config = dict(
    n_layer=10,
    d_model=256,
    n_head=8,
    n_kv_head=8,
    head_dim=32,
    d_mlp=512,
    vocab_size=8192,
    activation='tanh_gelu',
    norm='rmsnorm',
    norm_place='pre',
    norm_eps=1e-05,
    positions='rope',
    rope_base=10000.0,
    rope_fraction=1.0,
    qk_norm=False,
    attn_scale=0.177,
    bias='none',
    tie_embeddings=False,
    parallel_block=False,
    init='normal',
    init_std_qkv=0.032,
    init_std_o=0.032,
    init_std_up=0.032,
    init_std_down=0.0,
    optimizer='adamw',
    lr=0.000759,
    beta1=0.9,
    beta2=0.95,
    weight_decay=0.11,
    lr_head=0.0061,
    grad_clip=0.5,
    warmup_steps=297,
    schedule='wsd',
    decay_fraction=0.899,
    decay_shape='linear',
    final_lr_fraction=0.0,
    batch_tokens=[16384, 32768, 49152],
    seq_len=512,
    doc_mask=False,
    train_tokens=498900000,
    steps=15267,
    dataset='wikipedia_en',
)
MLP neurons of a small language model. Each row is named by its layer, matrix (up: input weights) and neuron, and shows model dimensions 144-207. Each number is 200 + 20 x the weight over its row's rms, rounded and kept within 0 to 999.
A block is one neuron, or neurons of one layer that tend to fire together. After each block is what it responds to, as a language model described it from the Wikipedia text at the highest values.

L3.up371,182,156,212,223,213,169,200,208,188,199,183,225,166,216,201,201,182,203,189,232,218,187,210,183,204,196,244,196,154,214,237,224,202,188,190,171,191,208,193,155,223,156,166,193,231,167,187,225,236,213,190,159,177,186,164,189,216,194,194,114,168,203,208,179
Pipe separators between column headers at the start of wiki tables (e.g., after W or D before L), plus month names after In.

L6.up60,174,181,218,227,191,215,200,231,236,187,188,228,229,189,204,193,200,215,210,214,222,177,201,197,177,192,218,176,247,204,225,197,216,194,236,168,215,219,169,224,185,207,219,214,209,234,218,214,203,183,188,190,211,224,145,166,183,177,191,207,206,207,191,196
L6.up80,215,194,200,197,196,175,205,183,220,198,198,217,210,217,184,219,163,180,220,184,171,187,195,226,205,211,167,176,190,221,185,239,184,227,177,219,172,189,183,215,156,218,211,204,218,155,212,174,218,180,161,216,212,216,203,221,209,199,208,184,194,224,230,208
L6.up189,206,210,206,177,183,196,221,219,236,204,220,198,203,218,196,181,194,220,185,195,172,218,214,193,169,190,162,163,177,201,233,228,229,253,207,174,199,232,167,198,188,194,242,191,217,185,187,219,204,189,193,197,186,195,210,205,192,187,152,204,198,160,201,191
L6.up287,213,224,208,215,151,198,198,210,216,206,184,184,151,196,204,173,194,182,179,214,164,226,188,212,196,227,223,200,168,220,195,199,191,203,254,225,201,208,194,176,202,195,189,221,211,189,216,211,198,168,225,216,196,222,196,235,160,214,201,200,192,222,174,158
L6.up302,188,200,201,229,241,226,184,189,201,208,188,208,201,236,227,215,176,212,193,179,201,212,224,176,204,199,207,159,183,183,193,218,202,190,209,211,246,228,186,205,176,220,196,177,228,167,218,216,209,189,213,207,227,208,184,203,183,236,212,204,209,247,225,204
L6.up346,209,186,203,217,193,192,226,189,196,177,217,194,208,212,202,198,185,179,183,209,211,223,212,170,205,207,218,188,191,185,213,179,192,197,210,187,176,212,203,194,194,205,216,201,208,187,218,215,180,189,211,181,219,186,223,218,188,202,225,185,223,195,221,208
L6.up399,253,209,224,204,200,180,193,203,221,199,188,220,199,212,225,220,157,211,200,212,206,220,221,177,219,188,246,183,221,188,193,218,188,180,193,203,230,203,197,191,196,180,189,226,241,138,208,201,204,237,202,202,212,226,218,181,192,214,200,195,184,179,182,227
L6.up469,196,189,232,179,210,221,172,206,222,197,205,225,176,215,183,181,204,210,191,184,166,213,223,208,205,192,225,214,218,213,191,226,216,215,206,200,192,216,173,233,207,207,216,195,166,199,166,185,210,216,177,195,180,221,200,223,243,205,163,193,216,216,172,226
Fires on a lone b or g letter token that begins a longer word split into pieces, as in b|ell-shaped, g|razing, B|iden, g|lyph.

L3.up63,194,197,161,209,201,175,204,230,217,180,185,239,192,202,205,168,188,214,211,194,209,197,176,149,232,193,240,158,179,210,211,226,198,197,207,169,228,205,193,239,225,195,172,221,203,201,183,181,201,225,227,198,197,205,223,203,219,216,184,182,224,181,208,213
Mostly the space token just before a number that follows a verb or preposition, as in included 25 goals, divided into 40 wards, purchased 74%; weaker on word endings like "br|ings".

L2.up1,196,246,195,184,152,220,228,188,185,189,182,180,184,241,191,193,224,230,242,196,183,202,233,161,185,225,198,186,169,197,208,193,211,219,175,215,195,175,157,206,216,213,188,196,205,192,207,210,197,196,199,204,216,209,201,190,194,172,239,196,195,210,211,210
L2.up20,214,220,189,234,204,222,240,221,203,168,180,211,175,186,234,195,194,218,196,193,187,232,207,197,208,185,176,192,195,237,191,223,224,196,196,188,221,203,191,225,165,200,193,194,224,173,206,197,227,224,222,192,184,202,221,209,187,163,230,204,183,203,178,177
L2.up94,159,201,202,223,203,200,222,190,195,200,220,224,217,216,206,212,195,224,206,206,210,247,226,236,188,208,216,203,219,184,224,203,216,231,203,205,158,186,201,212,188,215,234,193,211,219,184,175,217,222,190,206,196,194,224,218,196,216,209,212,176,208,195,185
L2.up241,205,227,197,162,187,212,216,196,221,203,176,167,163,194,162,226,181,218,172,191,188,231,182,224,214,181,200,189,190,227,178,219,190,176,163,202,204,187,204,229,203,187,204,188,206,192,205,166,191,196,182,179,198,192,201,194,191,207,243,169,188,198,209,162
L2.up321,177,203,209,183,224,198,190,200,186,153,212,201,200,183,206,215,208,244,202,236,197,220,232,174,207,203,224,206,229,204,207,170,194,190,196,197,191,210,192,210,259,181,219,213,185,179,211,188,225,226,219,210,192,204,202,247,171,191,214,190,177,182,224,188
L2.up352,187,200,192,214,200,216,216,185,216,201,180,177,186,232,220,212,191,192,195,186,220,188,202,178,194,236,246,188,215,242,215,214,192,232,223,195,181,195,178,217,227,236,203,202,208,247,198,176,204,172,215,202,217,181,172,187,213,183,214,196,169,172,232,197
L2.up365,207,242,159,186,195,223,209,229,188,184,188,163,166,226,198,192,229,224,179,195,156,207,186,219,223,216,206,155,194,178,208,233,216,182,225,183,208,213,206,181,178,188,232,221,171,230,193,242,231,214,197,200,239,183,202,205,201,213,176,211,199,164,170,152
L2.up467,217,238,191,156,139,215,189,199,208,201,224,185,216,219,185,215,220,217,195,242,163,220,183,171,221,214,219,203,200,202,204,211,199,186,182,213,178,165,209,205,217,225,214,205,190,214,176,199,219,202,197,186,203,179,234,158,208,177,229,132,214,191,210,198
Newline after a table row's closing pipe, or the next row's opening pipe, in Wikipedia tables such as election results, career stats and census counts.

L6.up49,198,211,213,189,237,204,199,209,228,190,195,237,198,202,203,191,185,193,213,174,166,223,216,182,199,188,221,181,178,211,221,211,221,231,220,187,182,218,206,246,192,192,196,218,170,197,237,196,205,153,230,191,205,228,194,183,199,175,193,162,187,178,207,220
L6.up103,193,191,216,213,166,182,228,194,216,188,219,218,201,183,185,199,209,213,242,240,203,238,225,169,223,196,225,179,180,209,175,194,239,211,187,203,219,211,210,219,202,168,186,205,213,194,202,199,230,217,213,190,159,208,172,230,208,206,210,214,171,187,226,189
L6.up169,199,197,196,182,244,194,212,182,206,147,184,201,196,211,189,214,181,203,202,179,218,225,208,200,204,202,215,173,184,184,233,194,206,233,235,211,201,206,197,228,202,199,198,208,218,178,224,204,187,168,197,182,190,193,199,173,205,167,216,157,198,196,205,209
L6.up194,229,212,202,214,212,218,194,198,196,212,171,197,216,199,203,185,216,248,207,186,216,214,193,187,180,200,242,170,169,196,190,236,198,181,186,210,190,167,198,194,190,200,156,195,243,180,201,213,209,214,209,186,213,201,179,222,205,234,191,192,192,202,223,186
L6.up205,181,183,165,195,170,194,227,193,201,207,188,201,205,220,246,196,206,218,201,193,177,220,211,202,198,199,194,205,185,162,214,188,230,173,191,204,199,236,208,186,202,218,207,173,161,192,185,194,222,219,183,210,201,167,213,203,188,214,225,182,190,178,220,191
L6.up244,212,217,217,190,197,192,166,205,195,171,172,219,192,220,191,199,226,169,214,218,204,235,232,185,202,167,218,183,187,189,187,192,245,192,188,200,207,180,196,195,206,185,170,206,216,151,183,200,204,195,181,173,175,180,182,205,198,215,229,195,202,158,226,199
L6.up275,208,207,198,221,198,219,199,249,191,196,166,203,220,199,203,193,178,216,174,213,166,206,208,191,191,187,220,206,220,182,227,199,223,177,152,181,211,216,192,200,205,214,187,216,202,203,186,209,217,239,197,217,182,226,164,195,196,205,187,182,227,180,180,180
L6.up449,190,183,223,226,197,228,179,226,188,209,208,212,206,192,192,181,192,225,199,175,220,200,218,203,210,210,158,190,237,211,192,198,174,232,181,189,197,190,195,197,237,191,174,186,231,222,211,229,244,204,210,166,214,197,165,221,229,178,221,203,189,198,184,199
Pipe separators and column-name pieces in Wikipedia table header rows, e.g. Pts, Pct, IP, %, Notes; also some data-row cells.

L6.up175,202,222,152,189,225,203,201,224,230,222,190,205,174,194,161,217,164,191,224,188,216,176,194,199,192,224,212,196,180,177,171,229,235,200,194,173,232,195,227,220,207,218,221,184,217,173,203,188,200,194,157,225,220,186,208,184,185,171,177,190,206,190,202,175
L6.up185,219,221,200,185,194,198,182,224,223,192,169,208,205,211,184,176,199,232,204,168,171,187,230,205,201,191,188,186,164,213,174,212,191,209,193,184,201,187,177,201,189,228,204,235,209,199,234,198,204,161,225,182,193,213,210,195,223,182,240,221,166,200,200,169
L6.up230,206,210,208,223,205,203,192,203,222,204,199,241,167,211,187,195,210,174,205,229,217,204,169,184,219,215,176,216,230,197,182,193,176,219,193,197,238,197,196,217,176,220,255,203,213,210,202,180,188,216,159,203,194,177,162,203,183,184,208,191,232,190,225,195
L6.up235,212,212,218,218,220,181,189,169,226,198,171,185,188,192,190,214,229,200,271,166,207,202,195,194,224,203,198,186,217,232,211,181,174,185,165,205,183,221,194,220,188,192,242,217,227,228,190,229,211,180,210,188,208,176,188,229,198,147,192,218,176,193,215,222
L6.up355,220,193,172,210,232,217,203,212,233,242,215,216,222,217,214,203,174,167,196,229,166,180,216,218,242,205,193,217,202,226,196,212,196,243,214,191,204,221,180,225,188,191,197,200,229,212,192,204,221,223,173,165,203,159,192,207,194,223,193,225,196,146,229,213
L6.up380,221,192,224,216,206,197,189,235,218,206,205,235,189,188,184,190,194,212,246,150,147,162,176,186,254,185,219,236,181,190,200,187,195,202,203,236,196,205,153,197,201,203,208,209,219,207,188,232,206,189,179,184,223,202,170,195,202,162,183,202,174,190,212,202
L6.up462,228,200,179,201,180,197,193,219,208,222,178,196,204,219,203,200,191,235,259,194,191,205,248,231,195,185,232,201,202,195,193,215,200,198,175,211,206,228,171,201,204,209,222,214,234,210,231,180,183,137,198,202,214,239,187,187,248,165,197,212,194,194,206,193
L6.up472,187,179,192,219,213,174,189,203,219,200,180,227,198,222,208,187,250,147,250,191,196,225,147,201,202,205,192,207,227,216,176,198,210,225,197,182,226,202,196,188,177,208,218,176,191,163,215,164,205,201,145,188,210,223,187,174,174,168,213,223,198,188,220,188
Final word piece of a sentence's subject, mostly multi-piece surnames in Wikipedia biography openings just before "(born" or "was" (Agu-ilar, Cann-ing, Gall-imore), plus other subject-closing words such as "omnibus film".

L6.up18,229,178,164,180,241,190,212,212,198,199,204,246,163,221,205,221,184,213,199,191,208,216,197,213,180,203,226,206,207,199,203,208,211,151,215,168,212,183,210,216,225,204,201,202,194,179,188,187,210,212,185,181,201,199,215,238,197,225,230,209,197,224,196,176
L6.up99,191,159,201,203,183,188,204,181,204,198,182,246,197,193,204,197,204,192,222,188,212,200,216,178,174,203,217,204,161,216,205,187,201,197,185,193,224,171,169,163,196,205,173,179,177,175,183,193,231,224,210,222,207,226,188,180,220,188,167,160,175,173,188,216
L6.up218,240,243,181,189,167,172,197,181,221,204,184,207,156,200,185,185,208,189,246,202,195,230,215,222,154,218,163,217,175,221,214,186,207,220,190,184,203,200,194,194,174,224,213,244,211,204,215,176,206,189,201,187,200,201,192,208,170,183,152,189,165,208,216,224
L6.up245,196,177,211,229,213,183,196,216,194,187,191,207,174,203,204,184,194,217,155,214,198,196,192,213,187,196,223,201,185,185,197,222,181,164,211,195,227,221,232,176,210,197,171,199,197,185,189,209,215,212,160,187,223,186,179,181,188,235,196,179,193,222,174,173
L6.up318,189,210,177,214,197,151,227,178,202,235,195,212,187,219,179,186,182,200,228,151,221,168,209,201,174,190,239,186,153,207,196,220,214,174,215,214,216,216,153,211,188,223,171,228,217,190,197,213,229,209,180,195,198,234,216,209,200,182,200,151,189,221,193,187
L6.up352,235,218,226,211,199,186,240,193,199,201,187,243,177,233,196,167,224,233,212,207,189,216,174,206,176,243,243,189,198,198,235,200,213,207,211,197,200,212,211,204,200,207,204,246,205,178,156,223,198,207,217,162,221,200,189,215,239,223,212,201,197,193,194,212
L6.up460,187,189,204,204,196,179,232,188,190,201,165,168,165,218,214,166,179,196,191,221,216,204,199,181,190,199,201,199,221,215,172,203,209,143,196,213,213,193,168,183,210,169,189,179,209,191,154,182,179,203,210,207,188,216,202,219,193,236,196,171,178,202,172,191
L6.up486,227,198,212,207,218,171,204,180,218,202,221,228,199,216,198,181,189,245,233,210,191,212,156,174,224,199,217,214,220,242,199,248,223,198,214,211,235,190,211,194,218,157,202,170,185,216,204,191,170,198,176,207,214,210,190,224,177,207,207,171,195,235,157,188
The space, approximately, about, of or currency sign just before a number, as in "stands approximately 29", "only 372 residents", "Budget: £250,000".

L2.up50,194,167,218,207,188,186,210,199,210,211,218,192,196,183,205,221,166,185,172,213,206,228,211,191,180,226,238,201,227,225,194,207,217,210,222,182,230,204,203,168,231,214,186,218,226,194,212,231,223,209,195,168,191,204,205,203,192,209,179,155,203,202,170,199
L2.up75,172,210,171,200,219,211,197,184,206,206,174,184,217,198,218,203,221,189,197,204,215,225,194,203,215,248,153,200,229,217,196,191,197,205,194,186,197,210,195,184,220,171,220,214,211,182,232,195,187,195,195,151,185,186,199,221,203,178,166,207,195,215,192,192
L2.up172,183,183,177,209,199,183,195,220,183,189,203,188,162,219,206,209,201,208,187,213,199,217,208,203,200,196,222,220,200,217,164,222,209,215,228,162,203,180,208,198,222,193,203,243,188,188,234,194,235,230,179,172,223,227,171,184,215,239,193,228,224,215,210,169
L2.up307,189,200,163,202,211,201,209,205,185,194,203,214,202,192,192,212,192,197,218,222,204,216,205,214,206,217,175,216,215,205,212,197,200,180,199,164,218,187,193,189,180,216,202,173,209,200,237,208,201,181,214,159,175,210,172,228,209,166,211,175,209,201,180,217
L2.up418,210,229,163,218,228,179,180,165,182,227,201,198,210,196,194,225,192,222,178,202,189,235,222,180,201,227,189,204,197,218,188,211,197,220,213,205,174,193,201,230,250,208,188,219,189,177,191,221,222,180,187,169,229,212,217,225,197,181,173,192,195,216,171,190
L2.up451,217,201,212,182,192,184,219,191,225,192,174,195,222,188,217,153,194,188,179,189,206,202,185,171,227,186,183,205,221,180,203,228,220,168,192,184,174,208,188,172,175,245,212,182,212,176,230,209,212,223,187,144,251,211,219,186,182,175,134,200,232,197,176,195
L2.up477,207,155,198,192,175,200,242,200,207,206,190,199,190,206,192,216,175,202,180,199,188,204,185,175,172,203,213,172,183,209,196,200,226,197,212,172,188,212,188,170,190,238,189,203,200,179,222,216,244,216,192,164,243,193,217,197,183,192,200,193,220,204,171,227
L2.up484,182,202,203,204,193,201,177,213,200,166,204,201,221,187,221,208,205,199,183,197,194,223,161,181,203,225,172,193,211,175,226,205,194,211,216,166,192,190,211,218,198,185,190,202,207,160,233,210,194,201,170,131,217,205,205,214,186,178,161,229,201,173,188,153
Short vowel-consonant fragments such as ic, ir, in, right after a word's first letter or two, mostly in names and list or table entries (B-ic-eps, f-ir-ms, M-ic-hele).

L3.up479,217,175,177,201,175,230,198,203,167,204,178,210,208,190,222,167,224,216,205,195,188,202,189,179,175,189,185,195,216,211,204,162,230,186,178,208,193,190,189,212,208,220,195,198,227,216,243,229,210,181,222,174,213,214,174,198,231,191,247,211,224,178,195,182
New-clause openers referring back to a named subject (He, It, which, that) and widely/best before participles; also coordinate minute marks, table rules, heading equals signs.

L2.up23,213,185,170,221,174,198,210,183,210,209,184,244,205,231,216,142,176,184,232,187,188,179,237,158,186,191,209,193,235,201,199,221,198,202,221,195,175,156,147,183,187,184,173,221,191,203,210,228,214,191,198,255,192,187,170,214,179,227,169,179,179,213,222,199
L2.up45,202,213,216,239,182,180,216,198,189,220,202,199,197,191,174,207,190,204,195,185,210,212,220,172,222,201,216,167,184,225,228,191,181,182,236,185,219,178,195,161,182,208,225,200,255,216,247,197,218,195,186,227,199,219,189,207,173,179,171,171,204,183,174,188
L2.up79,200,180,196,177,200,222,197,198,206,212,180,176,189,196,194,217,186,225,184,205,216,170,209,195,237,215,246,184,197,206,190,224,185,172,192,205,225,191,167,219,227,188,209,224,192,189,215,195,195,177,193,196,194,175,182,209,168,203,195,217,173,222,189,168
L2.up102,181,181,194,230,190,193,177,190,234,227,178,206,202,209,202,162,202,203,197,168,204,221,223,198,213,240,211,149,212,183,233,210,208,204,216,229,223,231,187,212,200,182,205,220,244,205,155,209,186,180,224,217,222,189,193,196,192,203,194,205,196,207,178,184
L2.up230,227,227,204,240,211,212,242,218,230,227,210,193,200,208,216,166,190,196,185,197,173,208,193,207,185,219,211,180,220,189,212,257,221,216,186,203,239,236,191,169,181,223,242,190,210,226,214,198,209,215,203,181,221,215,246,201,202,183,174,199,200,226,190,211
L2.up372,196,199,218,208,178,217,205,196,209,229,177,207,219,208,212,183,217,192,199,214,208,181,203,197,204,194,228,164,217,207,210,219,197,186,215,178,197,156,184,213,194,184,198,233,259,190,199,235,201,193,191,177,218,208,208,227,201,173,205,187,212,190,206,180
L2.up438,205,183,233,174,195,216,187,181,191,212,189,188,188,210,227,176,240,200,206,186,187,216,208,209,216,213,208,194,182,197,223,218,231,187,202,203,196,177,190,189,169,178,234,229,193,229,230,168,201,216,198,212,236,203,190,217,211,159,173,161,183,225,175,155
L2.up470,217,229,185,211,213,226,194,185,191,170,213,210,199,211,195,202,213,195,172,192,202,207,190,199,219,183,209,182,217,164,201,203,193,185,213,175,201,213,241,182,206,222,212,194,216,195,214,231,200,176,188,190,263,217,184,224,219,215,172,170,228,192,150,187
Subject pronouns, mostly He, also she, it, they, starting a new sentence after a period in biographies; weaker on "He" word fragments like Heaven, heats.

L6.up50,226,208,194,232,210,199,203,201,223,208,213,214,201,245,177,179,210,174,217,230,241,193,203,186,216,190,156,219,207,194,223,191,232,196,183,187,235,259,208,192,220,196,217,197,241,191,216,214,234,212,163,230,159,194,192,229,180,186,191,215,229,165,184,219
L6.up131,169,152,212,259,198,173,191,189,216,220,183,209,210,230,221,184,218,183,250,215,194,205,168,219,228,210,178,182,192,183,203,215,197,208,211,212,201,202,211,218,162,174,189,197,219,182,189,167,177,206,174,216,213,211,197,198,205,206,171,197,181,209,188,208
L6.up273,177,200,184,224,181,197,199,162,217,176,172,187,172,209,174,192,177,199,237,221,209,228,215,194,201,223,163,225,197,219,176,191,187,219,217,218,177,202,212,231,206,182,244,214,220,165,199,200,193,214,205,205,200,204,182,183,194,206,208,241,166,159,219,250
L6.up293,206,202,195,190,214,209,217,179,227,208,228,219,175,176,227,181,233,222,228,182,187,187,214,196,184,209,207,222,223,214,166,206,186,221,222,201,256,193,222,209,205,181,200,213,203,147,201,200,227,203,189,222,188,190,211,201,178,238,220,206,173,197,198,203
L6.up297,208,206,164,201,229,179,174,174,247,195,206,191,184,196,206,210,186,198,202,191,192,196,221,188,210,198,183,204,192,234,205,220,215,208,232,185,197,195,191,234,182,220,192,211,207,184,205,180,198,195,158,215,176,214,195,191,166,185,186,189,185,178,232,208
L6.up303,210,160,183,194,236,181,205,192,227,204,200,156,195,213,179,221,204,204,228,187,194,201,188,204,214,208,196,194,172,227,185,191,217,203,217,186,224,180,220,214,126,199,170,221,208,152,205,203,210,185,199,206,190,184,245,193,176,229,207,209,176,182,198,201
L6.up440,205,193,169,230,249,224,206,212,215,186,192,180,228,217,205,188,195,189,214,183,166,208,211,211,203,209,205,217,217,206,174,252,212,194,207,193,217,221,208,234,167,202,185,188,196,222,198,219,193,220,167,217,180,197,163,219,192,237,193,180,184,182,199,204
L6.up448,226,193,182,203,190,222,208,188,212,156,196,223,225,198,180,180,178,210,242,188,197,200,210,216,207,187,153,191,178,205,207,204,217,191,187,192,210,218,194,193,216,184,204,210,220,185,205,156,211,190,199,185,203,213,204,202,191,217,208,188,178,200,213,214
Final word piece of a person's surname after the first name, in credits, sports rosters and biographies, e.g. Anderson, Hitchc-ock, Mill-en; occasionally a day number in dates.

L2.up15,174,191,182,234,202,160,228,197,201,223,209,205,183,191,220,193,188,215,177,248,204,210,215,209,192,171,208,186,211,226,191,219,197,207,217,187,221,193,206,199,202,211,201,214,208,189,182,198,217,223,176,227,197,210,169,238,193,189,198,204,194,234,161,209
L2.up65,216,178,196,233,230,202,214,220,199,192,183,227,170,245,214,197,186,247,220,178,196,211,199,183,198,225,218,215,194,191,197,219,213,212,206,203,206,196,212,200,225,235,171,201,210,209,189,209,183,170,201,186,175,180,172,208,202,222,201,183,219,210,201,216
L2.up77,209,180,182,216,213,217,216,213,200,234,175,210,204,212,207,191,203,212,201,219,213,216,162,188,192,211,216,171,212,202,178,190,196,217,177,189,227,211,217,216,215,203,234,191,201,198,173,216,186,192,187,226,233,159,164,179,154,193,182,225,228,207,197,175
L2.up107,194,170,204,176,198,204,198,191,212,197,237,194,162,201,163,204,227,184,232,198,203,212,239,193,194,227,206,201,180,177,248,215,205,186,197,205,197,165,199,190,225,214,203,197,186,206,236,194,245,199,207,224,231,253,197,216,187,170,204,176,205,199,196,159
L2.up108,194,242,171,236,232,187,194,197,237,186,151,246,188,197,225,188,196,182,222,173,174,198,190,201,173,202,188,202,209,182,180,198,221,191,196,166,214,222,232,238,203,206,178,199,183,179,198,184,228,205,190,139,193,169,171,205,198,185,190,196,203,186,215,194
L2.up237,214,222,183,204,190,207,222,230,215,213,184,191,208,229,237,165,238,228,212,192,215,203,191,171,223,211,244,139,242,174,198,226,193,226,191,175,183,218,172,236,209,242,195,220,162,197,204,211,215,215,234,192,210,197,185,212,215,207,202,174,201,190,225,180
L2.up263,229,200,164,210,236,189,187,164,216,210,195,224,188,219,205,191,195,240,265,175,211,183,200,226,201,247,170,179,211,195,194,226,202,202,183,194,216,218,191,228,214,173,194,222,193,231,219,215,197,192,192,201,210,205,166,196,235,179,231,197,185,170,208,213
L2.up400,180,168,203,245,198,193,209,183,216,206,184,223,188,195,199,174,211,197,214,215,193,212,159,192,168,216,203,193,220,220,180,212,142,240,208,229,225,221,186,208,222,214,162,176,234,188,217,198,236,171,226,163,180,209,194,234,203,208,169,170,221,201,180,179
Function words and punctuation (was, and, to, from, commas) just before an expected number, as in "population was 18,160", "94 wins and 68 losses", "AD 250 to 550".